{"hidden_size": 384, "intermediate_size": 1536, "vocab_size": 8192, "hidden_act": "tanh_gelu", "tie_word_embeddings": false, "init_std_down": 0.0, "optimizer": "ademamix", "beta1": 0.9, "lr_head": 0.00455, "decay_shape": "cos", "max_seq_len": 2048, "max_steps": 9871}
MLP neurons of a small language model. Each row is named by its layer, matrix (up: input weights) and neuron, and shows model dimensions 240-367. Each number is 200 + 20 x the weight over its row's rms, rounded and kept within 0 to 999.
Before each neuron's rows, "fires in" lists the words (lower case) most often at its 100 highest values on Wikipedia text that the model never trained on.

fires in: "to", "not"
L3.up1230,191,195,212,252,198,190,195,188,206,209,214,230,195,180,202,195,203,166,177,180,191,216,249,209,182,183,208,215,194,200,181,197,205,229,202,274,216,221,200,195,191,207,200,187,201,175,222,196,175,188,232,211,190,220,254,194,188,210,208,216,235,228,194,237,211,198,182,224,251,168,171,199,187,192,214,191,190,205,168,207,206,218,212,189,155,196,206,212,195,193,197,179,213,186,171,192,215,234,195,176,183,218,228,191,204,187,198,214,187,211,199,196,191,224,208,210,210,192,213,208,180,197,190,215,181,220,186,175

fires in: "with", "be", "as", "being", "to", "having"
L3.up1470,181,198,190,222,217,204,213,178,210,220,216,205,175,218,219,209,226,200,191,185,178,226,196,207,216,200,201,193,172,203,201,214,167,200,161,216,223,184,204,164,172,196,208,219,173,187,203,179,213,194,222,193,150,202,209,206,183,215,213,180,196,181,194,190,215,215,192,220,236,213,181,182,178,186,219,212,167,195,182,189,240,159,181,226,214,193,229,222,240,234,206,223,212,174,157,196,136,217,201,184,207,213,202,160,195,180,202,222,178,222,189,213,225,219,191,190,185,186,215,160,184,222,194,171,209,209,202,185

fires in: "part", "the", "front", "only", "party"
L3.up417,174,186,200,209,159,163,187,210,212,191,197,161,195,204,218,195,180,218,183,214,202,232,226,206,238,219,179,191,205,190,159,243,193,202,187,207,222,210,211,203,204,235,256,215,183,201,189,208,197,205,233,229,199,191,204,214,209,202,214,213,195,192,218,175,210,142,202,208,209,211,214,229,156,216,179,214,196,204,196,212,191,191,195,184,196,208,227,191,209,217,201,170,213,222,195,185,188,220,190,208,205,206,190,191,201,209,189,195,207,213,227,193,182,200,249,198,195,209,226,160,206,180,217,170,226,221,158,212

fires in: "to", "date", "year", "time", "country", "duchy"
L3.up1018,208,211,200,204,192,204,197,253,196,175,214,207,179,245,219,215,171,202,192,205,183,213,210,188,194,178,206,193,173,192,161,205,219,229,196,220,196,175,213,212,241,238,207,186,196,168,142,192,183,207,226,210,238,199,185,214,172,204,213,227,180,187,177,207,183,201,210,205,223,196,177,208,199,194,178,218,159,231,190,224,191,217,214,142,194,200,176,192,228,228,176,209,213,177,193,179,188,210,221,179,193,229,167,193,188,196,187,213,209,213,211,235,205,206,205,185,228,189,186,167,208,228,218,219,219,214,174,201

fires in: "can", "will", "to", "t", "must", "ll"
L3.up1361,233,197,204,192,173,197,164,192,198,185,228,185,169,193,220,199,160,196,194,220,252,217,192,184,179,206,176,201,176,195,197,206,205,209,177,199,225,209,210,211,221,221,226,196,231,176,176,211,188,202,227,184,199,200,206,206,223,180,191,234,202,224,200,219,208,233,190,206,239,185,168,178,204,220,207,153,206,198,190,193,202,225,195,217,179,187,237,202,162,201,198,239,184,216,197,190,206,219,183,155,189,216,184,219,187,197,165,212,216,209,201,202,164,216,205,176,203,157,205,251,169,227,197,219,208,224,207,200

fires in: "two", "they", "women", "team", "teams", "party"
L3.up687,204,187,216,233,197,172,220,195,162,180,195,212,205,177,213,190,202,177,200,217,198,182,215,183,205,176,204,188,219,202,169,183,201,239,162,178,216,196,216,196,187,186,220,192,218,216,190,194,183,176,188,190,200,207,199,183,268,203,210,183,205,170,192,201,209,232,192,184,191,207,193,196,169,235,159,202,213,195,174,198,191,199,176,204,167,205,259,141,213,210,222,164,209,225,214,212,149,241,178,238,218,204,214,210,182,202,177,167,201,233,202,202,192,205,184,178,221,240,249,221,200,175,194,218,158,211,165,207

fires in: "according", "because", "although", "with", "when", "to"
L5.up1071,178,236,225,223,205,205,187,258,199,189,207,216,170,191,187,205,200,205,204,208,230,206,218,194,225,221,223,207,186,195,219,181,179,207,189,231,214,212,202,186,175,186,217,192,170,227,215,186,193,193,221,193,235,197,218,204,186,209,214,180,234,219,227,164,206,182,226,205,199,181,152,191,150,198,219,198,206,207,179,200,227,187,215,214,178,196,198,217,214,227,176,241,211,195,190,204,215,203,175,169,193,198,219,221,211,206,200,203,190,198,197,206,183,192,177,174,207,208,178,178,208,214,204,207,187,212,159,204

fires in: "that", "not", "which", "lennon"
L5.up629,196,204,206,211,197,182,180,188,235,197,213,197,215,180,210,203,196,199,197,193,217,227,189,201,192,219,227,178,189,186,192,242,175,204,197,195,242,217,174,204,187,218,152,240,182,183,220,184,194,205,179,197,243,212,164,212,231,181,220,222,207,232,195,199,203,215,164,201,207,153,210,200,181,197,206,235,208,204,169,193,232,179,200,193,151,202,167,201,224,207,213,196,184,157,203,222,211,203,229,211,168,212,214,213,206,196,204,242,223,195,255,185,224,221,223,193,197,230,223,222,249,219,183,233,173,208,186,224

fires in: "other", "some", "one", "jean"
L5.up1252,181,203,249,207,220,221,194,218,205,167,223,245,199,235,204,218,214,190,212,178,239,224,211,211,180,195,193,191,149,183,199,200,165,194,189,213,208,185,166,182,179,186,220,153,196,226,205,188,189,221,198,185,183,193,219,204,193,193,249,213,197,172,209,194,202,204,193,239,240,208,206,207,219,192,167,215,188,210,171,189,189,179,191,244,177,168,238,186,225,190,193,187,218,229,194,205,196,166,206,171,203,205,209,211,204,212,219,198,213,200,229,169,207,180,194,217,241,179,218,184,182,219,192,215,190,229,199,213

fires in: "had", "was", "were", "been"
L5.up1057,217,184,215,187,196,203,199,219,253,216,195,176,187,202,249,182,202,208,212,196,209,202,200,194,191,193,189,201,173,199,223,159,192,185,204,215,221,191,182,188,181,204,218,185,206,210,185,193,182,176,213,195,223,168,195,203,183,201,224,249,198,189,191,178,193,188,180,191,190,188,205,216,195,191,188,172,224,190,172,201,186,187,231,210,207,175,190,203,206,210,171,195,186,195,220,199,164,236,207,190,197,188,191,195,211,196,182,234,183,250,216,223,212,228,214,168,176,187,197,213,192,227,186,214,184,209,207,196